From a checkpoint of a small transformer trained on Wikipedia.
Size: 8 layers, 2 heads of 64.
Architecture: learned positions, biases, tied embeddings.
Training: a variant of Muon for these matrices, 231M tokens.
MLP neurons of a small language model. Each row is named by its layer, matrix (up: input weights) and neuron, and shows model dimensions 0-191. Each number is 500 + 25 x the weight over its row's rms, rounded and kept within 0 to 999. Numbers have three digits each.
Before each neuron's rows, "fires after" lists the tokens most often just before its 100 highest values on Wikipedia text that the model never trained on.

fires after: ".", "\n", " |", "==", " =="
L2.up290:478484523520496548486479500479425514508475478465538500495503523527476535468535450496449509495534507501517480471494551480515522491483529491498486534473500485452487494443507481481515489495479535478491487498537478473518533510516513501509483543537532518546485552531422536471514518475490487519483500534474527515553531461484550513506463509520495552521534494491481469492525442499524518518541509471520478513480490506494511525524503477516500476490506500502488532458511487486526496530530507497455532534481566469488481534510524490488475545525491480482500542466546488533490512494506506499

fires after: "\n", ".", " =", ")"
L2.up271:509511499495475547492458503533460461529547492490496515469501547464477527523481472498477493495538527517543484435466485510490460532494528511466489517478467521477531480507441490497522522485483449489505481516504501491501481514524484555555509501519542488490504503463462511471490523501470461515496527516540479502478500507471515433518485460468486535453496524506507501482520523480507485494479497502495465460501497531475505525506508504460545514513495538457506531523522461506461532494485463498498490528537523511474483533501491477506533517471460558532513511528495495483508463478525508491

fires after: " =", "\n", ".", ")", "==="
L2.up81:498517481492487468502480488528493462490550535518467519522492480492465481486537495490472465506509537562523550486520504479504498483535500486506495446478514506496513464489538506450497503523473511521506550556457517512476462469520510502519509533530499501497550461472521512489521484518456477531505519458529496494522479482486468481530485550500536496506512520551549441469473507512501528544465508536498498502492498486481510471478501493514498490499469486446499487451449491561491447508509481510497492491533482487524474525495494468456522489506472529539500445532502539527513489509486518486

fires after: " m", " mi", " h", " ", " se", " H"
L2.up727:537455514465487450515534515515483511481494488469551531542545514509530469540558504458489551508508535472468508507505512497512455502505523495511505489486531471490512486501486510500545449507431457482548487490498486497490489523530506512525499546488486510438478482539509488456458500479497486515484497466507509534482522507500475536482499495496541521472506501485570497508478516476528494525448489538493488498468490485506535476486492500502503498494483498493480483476486530516495496508474509508497485465503512492495542523505523503468493524523481472498483552479508497486510436518492517525

fires after: " ", " 18", " Ma", " O"
L2.up674:476488576521451473523490524496558544534529528500518506467483488472489492474507524525511505475543487498460530456452499506509502457473531500533460476498503547475502505522523531487485514469481478462461478463503507491483477473488508502517475517453492514529490495501449533451513513464512494506516493522505490498517524449524513507554476514484519517498516538522482536534515486499493487525512487478535531550533485520495488497520510486517478465489480509555531502512505512508507474515502468483517493459454502475494528476518511513493476504544489483509509502531527499530508491479505442478

fires after: "\n", " =", " |", "."
L2.up318:485449518512510500476523483499523486503526475522511516500461490524535503471520536484520513508532526478521523437500460511511489512521565496528528520509526479527486514487486503505469504499471476508485514508490521510480506467525461477524504503470506489540509490538502549508506499539505501510501449504512466505444482500497520456522488488533492567511518493480468517522528534527499469480507503492531493457515497501433472481491508485423486529481480485488517473499490510524493535533455516497497488496461521510505481483474469525507476540472539534510556491576547499491494501500522475461

fires after: " ", " |", " the"
L2.up215:537477489536513514495527499558445485530534486483505465473534517518510487467511521484523554533445549482519490522522515508515466497498519506529486532517543529474481494530481524474461536468516513483536502531497527487501551530549507518498481538448505499483501496513485505506497528464507511504507502514544539531489460534475468530511451489521500502543483482488485512476500512486470547483481480469553496505472440463514523477509470517495514514518501482464472535482527491497497440476500489493463482500530495503517503486537473508496486514527488462501549524496497511464464530456506506498

fires after: " |", " w", ";", " W", " b"
L2.up728:513509514522513496496516511503525516518481491502524467495483504488514543517490491489490538504489488513485465507483460476519474473478488488501542532461492472452489481537455496574484515493495518513516516519469497491518524535492511519499477482524539433517462522483494514425496536514497482499477511497531514472503497522484524520473501466486542492530525504536474504527534513474479523515466472457486489506465495494518485495503475533489489502484559490492471539511437504524550448513487474527476530510527483468494499468531521513443498511466476498477486513504492453512539509474491503469

fires after: " M", " In", " in", "ve", "ter"
L2.up296:515502478427509473490475517500517493520527531506524517515513499502492465492478482519484517454488514478512538514502501546557545515512514501495469497491494475524523521474537472498553513545510439491491502497539514471512518486452509525518473454525493513458473492538489507493492466484443525485500530437458529513492498491457508478491481454509493534494506480561473509492510499518499521527515536530501451533514484476521520525493538471510531518477518479492482494512493494490477468527528513480511495552495482458499481457490495463521523511502524476511514521505511489565489502478515476480

fires after: "s", ")", " mi", "History", "ography", " life"
L2.up525:481460489486475504503508516477480499560487523455514506494498525472547492485520514528561509485503480479465446486550458511540501524499466497493483527536492517511548463505472495499450459518511482511456520527498513449502500520471462490558453534508500484471515474522507485466474530503475534513494516513489483517534515535488523529522516496504477502452461479459496489484496538481503493444510473484535507487509476461518480434500502487491526480474504500473521467522490520496513477454512511508470518501536483499531521506461542484471499543478506534502481526483500487509497495496517535497

fires after: "==", "===", " ==", "\n"
L2.up779:493504528463504500477513475526519466468534507524504501509480492499500482500496526507503451519536473488508496531533489498481526531507509463477552504508497507519439503487519500498489510505519494513483537497436492494512522507514483489479521499512499492519493497552510491544489501493516463547523491543479549521465494473564497507466489450523486470448533516460457431513488518560483540478489534467492549496530511523493509498493498471501511458522476460507491533497509464488535461529531497549538476505470497469484517512474501544472476521500507529522527496482527504494480465488540496476

fires after: " |", "\n"
L2.up219:512441513465523556508512495517485491454528467462477519496491532465487459470511455474541516451514503475505465516471479497507548489507485518442504527534507520485499519512470527500528496534479491524501474504502515500472536513488495538522479491474520534515488448523495508468503529534505469499492516498481544456520469530539495509462518500545523517505519496473488471475525517508522537500514524500530502524507478522487511500469485497518508520538479507511468546486482516429520490474523475504463502562460533534499502494500499522490527508506481452505505473523464470494535523472503463500

fires after: " 0", " 1", " 5", " 2"
L2.up1022:531479479541431466530503531508488549489507469485461502493490499499488485552469504530504501549489505483503517483507544469519503501494497494512522523498515493479477528514477449514511513514494472526462519499499484509468497508529524536495496517504472503526507518538534480475504473534492524513527485487527528518481478507497538492494517545497516480509519485521521537489517495479466510506517470492494499489542514449499466449484486527493496529482525548519477514484565543520512442546494455494443495478467527488510499497481493465481535480526470469479465515446482504521510494516487493557

fires after: " A", "A", " a", " the", "s"
L2.up791:482512498501498470474512526483540482482442476466520523483481505524460473512487517477477511493501489516532483485521490455514498516463463504543498514503499467490496506471502510537499530480534564483550509494482493515530461489517509512501440510485497500531498499471528504531480478480435536487498517495492525481544500500514478440521517498459471528480496506492447519512524502473549483501506484476531518482495571524487506501541482475517533484471541477486499503468456486485509525545492508475508489519509526499500519519501489502513476481504483488516481536501514494534485473451500541517

fires after: " P", " p", ".", " N"
L2.up366:516499497522488514524543505506504526501519523485489529516492490491472491516498526497485486495459460484467508499509517491439496517507493484511499450503460477471486521461465488515488469477519449499468486501555497502470462524441515498523510525446463476514480501539524499482497522504475480556527494471455495493471493547518479483510477498470510479521523513508530483466491507492493468499488495505499501468499511516506484498485534530459502530501487521525499499474540557520522517475493523516537520507524511501501544540486483483459483513475513503477538530514496498466473532497520510511

fires after: "″", "°", " f", " la", "′"
L2.up659:521478560499516481473497500452577500508479518488499478490567492462488514521503505542498532500514505499520497496512458531506479474473511502535580469536490485507469489506499464489475521536472492516528528521484503504499486514506531500476471554493521480505518515485486478482524476468457521534503458549477483457475481450470486535422501493520499470515471520534469476469490470552524486520553514489487461505520503502533456531503480512505532491502524551509474508469458529549514445527505522513511480516505520489510524498519487527498482475554485482475474508507481499512478508500505515500

fires after: "==", " ==", " di", " organ", "rect", " ="
L2.up156:513465503453530473487516475504504504451506506505478522491521481503564510498523477470459520510526498504471481455492501531534483514521497497499523539527513529527521498503517506485476461491508524520509490463490519520531527447503538497525500448413509527495550520542447498484484509460458456519532508465531514518543502463491512501516479515505496509520493486469511494487479562490505492508500521488558489494476465484523491491465519498529498489515447489537502514510504469499487445498495486556541478493526506534512525521504474509506511504508523472516502533521476517545481455472504532510

fires after: " |", " ", " 0", " 1", ";", " 2"
L2.up529:480536484469459515493537508511466532495506475506512472479473479476506498426517455527486501523445472490477491497505511480488479526536499525478502519496538522463517524530483524501494476553490473491489490510504549467501485490488519485508495480517516464471485525460490479487513533476503505475497453498472520507483484522538475492462520551569498516521429493492455513480539509487477526511513466476557504525522545501490509492512495479492518492493481514513481536476461505505478476537517473515482501524536559518511489460480544511444496515506484461539459483476503481569521527494497529498

fires after: ".", "\n", "==="
L2.up735:478554499510495485522534491504502530488494501489517457502503523515484471455516469519503459502516477445476516489508530512519514484508481482495499456523485514507474526513506461559520484511526479497491507478507499490519538498483463476544514506506488499504477503522527549514483511485488474514506502497524528465500482508531535527511476499475495540482515465492472486479465505464531531503514546482509529535559499479521474489515460478545550497493451480506505478483525457533483476473474539555507501521507519513520570539488531509476510472506442524479514512531476517520448511523513511515

fires after: " w", " in", "s", " d", " st", "d"
L2.up1018:507499511505527456539536471487500504471510519523542474502492479484526523493494454532552527499500505514476496494492546493494554486541494486519500523515491478511524478502553496534459507511522490468509482509503500559527507461518466546495511526460526469480451536507535482510486482524502493501492489498522510493412494499499515470482469468477514503471481497524465498481518535471480440497533539490495504467505529535514511466476492511507496499480475472482502501533460494479510461523486469533540499542544504513483475525463541491525510516484562516476538506551559527514470490529478548456

fires after: " W", " C", " Ch", " V", " c"
L2.up173:482500501494522495530527483554483527519506517512515523501475525499542463455513473499511502525479578479500515529470471475520534479508458486469487475437533506484512472512476506472522525492492500518517508497505544446560471456502506476524470441536507540465515489515548484478483539491462560474505510446476488503539484498513483504485527479482488466484462517508548501469517511485524504491498496481497526522516499485514524497501507544512486517520488427460506493490534510477509492541489524542535514493533517484514465519490481505527484481496498455508531519539541500476519505493525510508

fires after: " St", " st", "e", " |", " on", ":"
L2.up518:469470439526461505510496498522479461512482503506498464518501517509511500449518528500510509528502478471560488501519482522517540490530522471521501498498515498504478475523496469496473496510489498486495484477502524496501510471547510487489457480507510470504486524541470499514500482488531514537469478523524514492487492502499540576526500511446448501462474483508522493515510493545490497508497493458529505459464434482472503477489456494502500475479461484483546488484492525533514489515497520492521524511511518496468476490536493531478466534567526534517460483504476560478442521485513556520

fires after: ".", "\n", "=="
L2.up186:512530486553496514532491492496489526523472460470530459507486528520519488465520468513492510506457515470496493525495468505522516472516490475494519507498450496544529505528503527494525508540490489481506508521531521525525472517482461479490525540525536518507490476484470516490539492489511495476506587498488485522507465465488487476512477483496540508497513507486543517527527535487494523509495511501492499454517494539509495501532545502480488487511491521461496493485487500468474492458450534502523485500532531542535490464508525448499498503506473529512520528505453545500462472489507471496

fires after: "\n", "″", "°", "-"
L2.up714:550506486473495500459480468461481501512504505489487492483475522446505539510552448498515494483453529517521504483478483485477485518510547488474490478528455496485537506476505469484507522493505524518472531487518508499513512459488512497523483504469505502468485499526496524494515542498480505512513551542517504488488503434455485484512554518511534523496504501561510515523470515547533470465538482524522445503468483492522474447471475432502518513491528502475551521502535512538497488512504543548485478528488492508510464510489494492533523528487473497529479477452508515512471487519518496510

fires after: "\n", " |", " =", ")", "---|---|---|---|", "==="
L2.up544:511534531495492511480480550465521466515471460498540518510503544455482507441555525473481521453459484517478510451495467470547518487512460453542512477497540511528482507494491479463492500478507483497520506515518527485463505487503504544480489501517515557446487515499499502483515504503513489467500503497519517495551485547499477509468514535430474525513507497496490484526463542471536502531475525456500481499485499510527487480476524478498514491486503485536474527503503548500492525477494515459529438500496467516508507530503490525456512514512481468510507445540554541507491518507493524459

fires after: " S", "s", " O", "S", " Re"
L2.up46:533535539493497475473504522451528521459507479498482505505477492474515478501512506500482510494486461528456478525496541494512482507481491498453457535524493483454521512468454501520475515519537503493535511499490483511459512487530557494559542533485477477492483561530442445524513517524492502501488520497535504484458487489497507462509489472556502529506495517500489495566489498470508512518479522463458465479502494493498490556527487518508502512491528443504479492505529520537549526518490514460490488484498463477460511469509486499476506470518479550488510459503523482447497484484518541499

fires after: " P", " Ma", " p", " ", " K", " Go"
L2.up616:473527543511468513492458509487462498530506484464463501494466497525508485482499526514478554521514533504467498516454514475524495511523471478503476493493527518501540478519503493549497504484468485481475489513507475544541507463498524471481527506468493492466438507490497495487521519465517481506523493531541504503499491499490507439508479494463513496494455580505471511494468567464508502489531532552504487496455529486492507476476545488499487556510497471490497527556481479491519489470501486514495502513475448513529437466530521523508494465507514500470494531476459520491523503507508488523

fires after: "\n", "==", ".", " ==", " |", "==="
L2.up862:557537530484497512502505478527519474481522502497494513510485457491476500481494544499481523441498463518520466436495479532505542504518475478513465486519527485468503467485509468513512526492496519490514459450512496514489507474520486501479543487537462512515517490440508564490462508504488477510488503450519481479540479498483504510485525504445486534525491494528521541482537478518518485483461513495508505473517499453468491493538480510523525481515473487571518519526523522493493481501483544529538510544484514484533443470517484476465531534489513541517547487514474451518486488541529532500

fires after: "\n", "."
L2.up309:532501518521466507464531505495509510495491488510547520513501505539459493469488451477422538467491528473517548461510493486482502503540529469491508489493511522494504491498504492508491486505466502473494528488531498497485568516527495507503517491489531464485516507503509467546542545510538493522494505501491497498505507464497528498491473543471495484500480490501531438519498521533517493508522489456525520491509509520510533519499503489509487427476542484469458486509509469465512520491512529486451531521517477480510498519491435481483520494520497505521506549483523485502486497494496490480

fires after: "==", "\n", " |", " ==", " ="
L2.up183:476467518495512551489507471520460528506530505485513516491497503502482514454480477518534518506466472479465494482507518463549515474476453496498498567497553551503516524493489500492497502514490548511514537543481504486492506495504518516482505470513510544500505471522476480454523484501532566544503537547506508531498516490464494527498452471485561520510488472483541487450469476530503513500490492480504496527478467529494441503499505464471474547510471500517474496441477510533494525505463494507494477496458511502500470519485519509469466480512485486493517513506483503482506467482503479493

fires after: " K", " Na", " T", " J", " Ka"
L2.up551:488522482499487429469531497483509473534546468471506499518444481513521492514471523464496506525509418497498481491540533481447473508477440482472505475478492551548498489485523482540528462526499492485436483493496486506502537524507516495510451475492471471519523516500541532491476538477537547537510498426546505551505491512452504494537483503513478543543513511497499511492487513501508519528490493506527482527549491477477514509523511492483513478493524499523480522484487501495512492461487522553507470512431480533521537518478498505508478521493508536490464524475500508476497509506476501496

fires after: " |", "\n", ".", "A", "-"
L2.up723:486464538563458520490532480449570491518473496478539491539473453501524493493477469521479514436516455507480500483515526520484529486522502516503481518467505506479501540545490491492464509466514491482483514524537473491472462495498491440491470494521504560484535496468476556489494493503500492504475461493492511504520481524484516499473474491540489496534515503470477488514524471496503528515517510475519514554498535498545482499498514513514547503493509478525501501513491545520493526492490501464515493540487536445518514449450512492499467505479523519499439508518512458485519515479525473521

fires after: " ", " c", "th", " the"
L2.up688:483466497490498462486537486495514457504466486492495550522544548507529566472544506486461494539477484501501535483491480485476493493525547529472460529436492502483525465478499521499512517531482498564503536535535512435506507479531469490535514493454488453469499495518500480500505488518546493557476519510522502522449545490476465504529523487521506513523543473484504496486527484486527500491503518525504477529477492482507516525440497465506474515503504465481477507523534497491514511421469465510551512482510514505502544554462496527495486472477508485467525512506525473536511466486520494493

fires after: "\n", ".", "=="
L2.up517:489457480499480501460481481476488499447500489521510516504493510516509543506464494527472499501480500441485541449488517514493524476512487505467502524510532543509489489511509558530512514528472489476481561519517487520482535502515552522517474512530498501510482476533507518485497534517517485501477507489524503483474459509494462504514495528462519449494518490470500448474491506499499521515481479474546511523506523512519495493533528506535469481481462490498457503490501488544517491502544492501486479563522476480556464499537498546528497454488463461499489551491521527507494488474547509531

fires after: "\n", "."
L2.up783:526548459516485516480446560437451466493490456501508490470463519501511501439484491519499499500496472463536444504493518521489540504451506460472511481516513476489529451494494506472491507489495503500547525509509522536524488493486493510522483539468504536477528510489520508499501517481522472509522509458536485484511473500477486485508512556564496452500511477526508508515505490500481496479520513534523532498517541506484504523499517492462547445500495474500557511488528525536492502484537517504457446516515517507473548498471552531501508488487470479528465533501553499497476502483496490498

fires after: " ", "ad", "c", " c", " P", " C"
L2.up751:502460563495478490491495511528480482465519496483505473462469569495514526491508513534477460467511562508518526520508498523502507504462499549504487473504518475491496515477487496490455541478466527533497486521491495528556447504478485482529528504489511499504520479494491486450486554482506502482495463481488498513516517506521477555502501484522489492510501515466479501523488560509480506515508490524550526512493495501509503480481516490473550516483532438477484531514529507469503434508504481491477512473518546508471504510528545512497514492499512533466506514530491539484501470482505540503

fires after: " the", " The", " Col", " Al", " On", " Ex"
L2.up794:513498506492497505542520532477492518484510540530471503461487516456521489484528472500507467522480500500513547508485515472524505475541500452461465512501475486519539495482469505485518494484490523525466506472518456467470521489492499456472471465477551486502510482538481496459483519476517549482531567527490461488470502523511518527525501505517478552522532480476538537471487514482523466484492505543506521525513493470477548534483484467462519539529485519511524491509534505496486462478508516484499456497488496518501484556509452478457506480496507481500516534486507493459512458459515528493

fires after: ".", " |", ")", "\"", ":", ";"
L2.up859:501474489497437447490536510533575495499469512511506524486455458481533529461451515517503480522488495521484526467529437506508487489461507477514479500479489512502473566495501482505466485537515498474495523483518431492530545463522498487532525473484543537547538488508512492518520535496552501515503514473522505499492511470510475501509496495460471521534525504522470469468507515479523531496516462506497492496513496519516519510496500475505531472528468467461547531493503490493466466487509484504519514489483521446493474512523501502522472465480535482492495515458459510497498483476462481494

fires after: "\n", ".", ")", "s"
L2.up678:465505524506493506480509475503532491504517545533515514522468492527453472493498493496519521492476495475504496475520458512479522526515505489510454495504445487497556498495507491486529489546490498508528536507498489499464483473490481528511510512503514541493496473514503513509492492495500488515447519479525486446477498495477541553482465458446516546495518523501458523467523434509490525478478467525520488487539533513534469514489472526503490496491519541518490505475506503522536456498509499512481508493487511487499512535579480500481496481474517486510452505484533539478493510456497472514

fires after: "\n", "==", " ==", "===", " ", "s"
L2.up189:551514491483520493513540519528480487516556479510519481473475505465484496457502514476491475491494520509471527510495505472536538498463497472484480538481501505480493541534553536490541514525501496505480460473503518543472518531510460501482524507482508478472519472494516482540538486486510478487513501574509521507544492490497492522508473489471477516557529481486511489532538487492495504463497501496530487510556456520510538492518441487492507454531495517492489513559525517510515516509505453526483483514504462500500516475510542477509534473545516480496458509489505538532544478460510542520

fires after: "\n", ".", " =", " |", ")", "=="
L2.up306:541526518471503501530495523503499490516463445551527471495460488522500547478506490493503489512489528506546467489504504494495494504509482505495505536535491505483419540527510497500492531461483501463520517531458505503535491495530521477505504505493525454515541503488466506500498541514540475477496521460478498515503495488493506474528508476490517488485483509465456503529517524479498463484436516479516505511513494546517495457500533499509488478485533488471467513446461511494555506488520496464508570498570506501478532500506509533479563515500514517485517494503511528512535528490478496523

fires after: " |", ")", ":", "==", ".", "s"
L2.up840:528463503478500487455510515499519505481550478479497521506492544519451461494462532496518533498510538461512530505513512497481455511517512484548503508492486527495499498482512510490519511458512527509480509455492509515536489486531513483491505537525531485523493472510536447493550506475486514528476505483509480486506464549504476500464468462513523484537523508543504502482540471487479520496553512491507517524536492498493458488478445533510502497538478513546557486468525473499532497474487516495517519515492488509531477525503502502483477473508531436502522472440478523468537521528542500531

fires after: " b", ".", " W", " B", " G", "s"
L2.up6:489473464511501526498538509502480484516515492485537521506468501504458449528538514541494500522463518478461544517483476499493543532474449522507504520490531488503566520523494477496485545503482531511500450511484477498513486504492461501496542511516532507460524511505468461508456568512464516508523493530537563507503526506509492507514487530417534480485489511515509473529557433447492529483513432497485499493484464500495503511526508489446524542503486475519501494514494518500493472538483490515493477488509515532518550511539491514509469507498505481469528498491475512499513515500450527493

fires after: " ", " mi", " Mi", "oc", " in"
L2.up54:495519485487551517482498545501531479485507509477549529528516517484540513480502498483490530505468459547470460519527523530513486507505537485509467496488519485486501518503525521502544541511469521481501502513552520502474497480538497481483500460523448464459494468503527494463481499472490470535463497475460495523497527497492479507513491473520485489520456534534503497492502517491463502470448516547520485520547499515528524488502463519521516541518521498507542478499471466523486496470480483525477528483458489508481495523504505507501481481500523457511521568522515490518437486464509467497

fires after: " the", " The", " a", "The", " F"
L2.up12:516490513499546521538505494524407532515505485489533472541507507490486526529535542511475527495509534509510526506509479520521550528485524473458514519469475472489498509462505493495492485512476518530502496520516497520494519493531469501444496504513477464523508514533478543491438479536490546504487521501495508475476490485514480489503490510506489486508499501472484529532474518506479508438484513469458466508505496493469504481483508474506487561530478521510472520499514507492441522441480478498531484439501538493520521457494489490503471481508502441495512541516512526509524470525501526505

fires after: " =", "\n", ")"
L2.up954:462484557492503525516502511508535490501509461488464511490514474474511531498544470504530442507533502493502538489552483532523450487505510476489530474503485525492533523479513529478498505500464513455513558469485515498508497489543498503486500551460489501546516501525474504480508460513488532503511511469465484493525504461508512491510488451474481459479511553477507485509518512515518502473501536478501477476507473502457539496452453532505497483495492497478489537493494518505504499436510494523515478520489496466566506521472526518492489511508503497487488509493487523503494532528527477488

fires after: "°", " Di", " De", "′", "O"
L2.up664:530522503497501490505502484497498489519518531478525461491476476454489524493534473524519474471539507557504466469487472515500468478525536541519530492483499488478498535513476492492508487541494480514503473505505497475543501510500522481511521478514498495535454447524459454510518548543492453452505465544532486479494480524461457479499507485482467526530553505521506481469472485493526474516462537453533525504479466475546488462548447497472532527517514532458495491481509541513521511500466499505460515480521531477526458486513496498483538471514491495505527488511456544505475506554486544471

fires after: " G", " |", " 0", " S", " —"
L2.up398:523529513532518502489556468494486522515485523532502509524490520449455486480508521505527492538501488555523532516485500503524514540500463513497511498505537503470494505500516497483509503518475503484523480525529476522483477506489527499513503530485545469477520495502564505483484496466506495466505502437483486535542478495477500521491495493530540508482495507465506512501547473475509494510495443458469519466493480476509504555509521476476499471523486433509495497483472538523501480500479508490496460553529491502512485511524489478435534506478491478484495544489513441526502480547481487501

fires after: ",", " the", "A", "s", "á"
L2.up122:509535508485510501514509519485551533498488516511515506511541495547472474476498482498502521527514464450509536521506535508506491498483445502483508506459489479487527501493482495442495488474493490477441519493484463511489479547480506520478503554501530470522493476485518511474528510483468522524524520538532485494515475504519499479537474465449496502533491509473524495503535509522501553529485533450446515502528492518502476514470492522484519497513499486476470515502458514541523511494541473460518473453486532489509504498503463529483494465528514486508506544483541488483535488503496521568

fires after: " a", " A", " comp", " Comp", " |"
L2.up807:510483487494553504471546485511497506510494514484465539491482502542538480455530432455511460503482540541488482474471514489529482486566522497500517518486468496476485520466494504536448560463496495517477503497478443557480508454528505503484483536514510518530518494459505491513542506482505527459513523501493487481469478527534506496517510481512507484512479471505503557515481534474485464507492495466498487510501512489482488472459529480520491515505489461510512502515506497471521506555478500489480461518491500503450543495497486443504529503539494478511527507476509477529527541497465523499

fires after: " 0", " 2", " ", " 1"
L2.up34:514488509510488472476497531502503487461507504538524526506540522507534520477472508510477468461491478589505474476485509555516462527526551454451496520509490493498492528511520504501514539499521479467492528520520505494501472513509465506512496467550535499481489506501563471524515434511496471492524536492537518468458503483517506532453537510511490508479515516494486490485492480458507506509513488496502480494470491481478513440484483517544472543517536538502479482534525522506515464524488459481514493487452507459477512521486512478500512489454497515516507536473499490532531452483499524513

fires after: " f", " Col", " con", "p", "cc", " co"
L2.up685:502502516491497519447510503501488479523511526508515488508459544495499460527511460469440470483479527481492471503505506508536476503514500475492488490526498516481532478514525472474512516466500497485513529525474496535489522493503510458469536500528455528478480451498473494491515544508534480534526502474486513532542505506538471473473490512537521523449475521506515511524572496483439472517461485513474478519460544489481486502503522514493507478533555487495479540485467483455543565541481488503536492494526507480503486485507516480505513529466489464489476524511494491507541524480499496520

fires after: " B", " D", " St", " R", "e", " G"
L2.up917:490513491461500525473502527508460497475511483473446512526408488521458460483512539482517484522503481524493479501474531543479545482499438515500477485466530481503519508517461504517509506498513493488516504478493474455522553517521488511509485491459508490519459495501496522454529523514467505455488447486517495454507489555488471541435536512520484514521503493531490485501534533518522504505501507503492508502494503506512485555512476493473515484547461529511514486505493457493509486494480513495501559453522511498503510513505516467542509521458505503529531506473484509507529464518487531529

fires after: " =", "\n"
L2.up993:491474497482501494497529527519513538535535472457499550542516511483490500528473545496516483517548505469520507470488495501533506490529506475494546531505501501505447536496493492481473522481492495524517522519518525499507507451483498480545516476474482474501453485548473481468514529521471518500502497492507474532439498506482500514482511537508509494521513488490496497504512494522514513477453530499475526515468507503510526506490512500489493527505497487485532517455515463503478544453479511518482489463536524472493465534461472516476448533539539526543492506481493557484453451520523556473

fires after: " ", "C", " G", "f", " Th"
L2.up871:523535463536504505534522506514504497510523509503514444494448504511523522508511491503449513487478465470502502524502486524479487503467467451486484510480527485485466513508462487483491507542493485472479493517548505505512480547458499511498459515490499512510511503501539546521544479487513489485513450455455488545472532500448496501523477508531489555494483468511522514492518525467510488536484489477466480472473487488528510542527466521488499510505552474541477485501495519471542520507534502536469475477520497469517492564480530458494498503473526490488494521512542505463541498511458538502

fires after: " ", " the", "-", "ist", " Re", "|"
L2.up9:540507528494509491498525489514555487473557525474542479536495518463467471511521460473504506519491490461481505479491466458483526493517471502469462457521505481488488489512463486452483481494500508471527514527558521482517543537490478455428493493468500490470470520479486499494509463470500514488520521595507489509480481514530513508482530505511448532518504450489484452495540554488525533505525487493469483503554503464537497499488483481459519493522499491501486541528483491486491520495524488492514500471491502541502530494488480508533530509461519509498487507479487473514500516430528542501

fires after: " of", " in", " a", " to", " at", "il"
L2.up462:500449528487493560507491509573491537494534492475506534446481459499518466502500476508501517508527555536478476527483495449492503459509549500484507513441512548465522487507521517480548485481535483510466542507423502526496471502535520483508494502504478488508483459514489484508502499498495464486498501484493500508480514492476526519486492520478490470493511466466489504515523516488520490492474496496504446509541497525522504517474482491493530479550505494470479457533460497499498490521508468523517502528499527504507509524512513531512507501536502525537519567494503481475475506443480528537

fires after: ".", "\n"
L2.up1016:511479495540520516498544509493513481503504471519506484516483510493523515471460494494468495477509500513473541496510451496475503478532492520489488499473475497519534516505477507500524511480500531490504512472530466546527478468485509484536516499481550522560506502548508460520499537519493495477484496500505479539500499510545505537514480472472492511491520489503472500490471481502437489454556493516523480470482490499551503502525454501499513534516455467517504501470541548499497519422489485458542508534477522542536517497517529494490511530538521498512493484526473432526512473509532498485

fires after: "-", " the", "|", "op", "–", ":"
L2.up1010:500497464494504505487527499484466449462482479482537494462480445502509480489549511501515495511480500484489482486495527464526522482466484523488537520541505509503475472517481509476499499543494508473462495492520485489470499533490513483488491523529457486508454464463501504489507495466497560518523529558526505532492472516517473477488492502479493460487490490506516507527560553468472528465472567483496470481493535475523468519517562526515484530509504560507436461528468498457474497535523487498513473504533508513522540478521480524465466492506492534503458494532508496515507496502512489514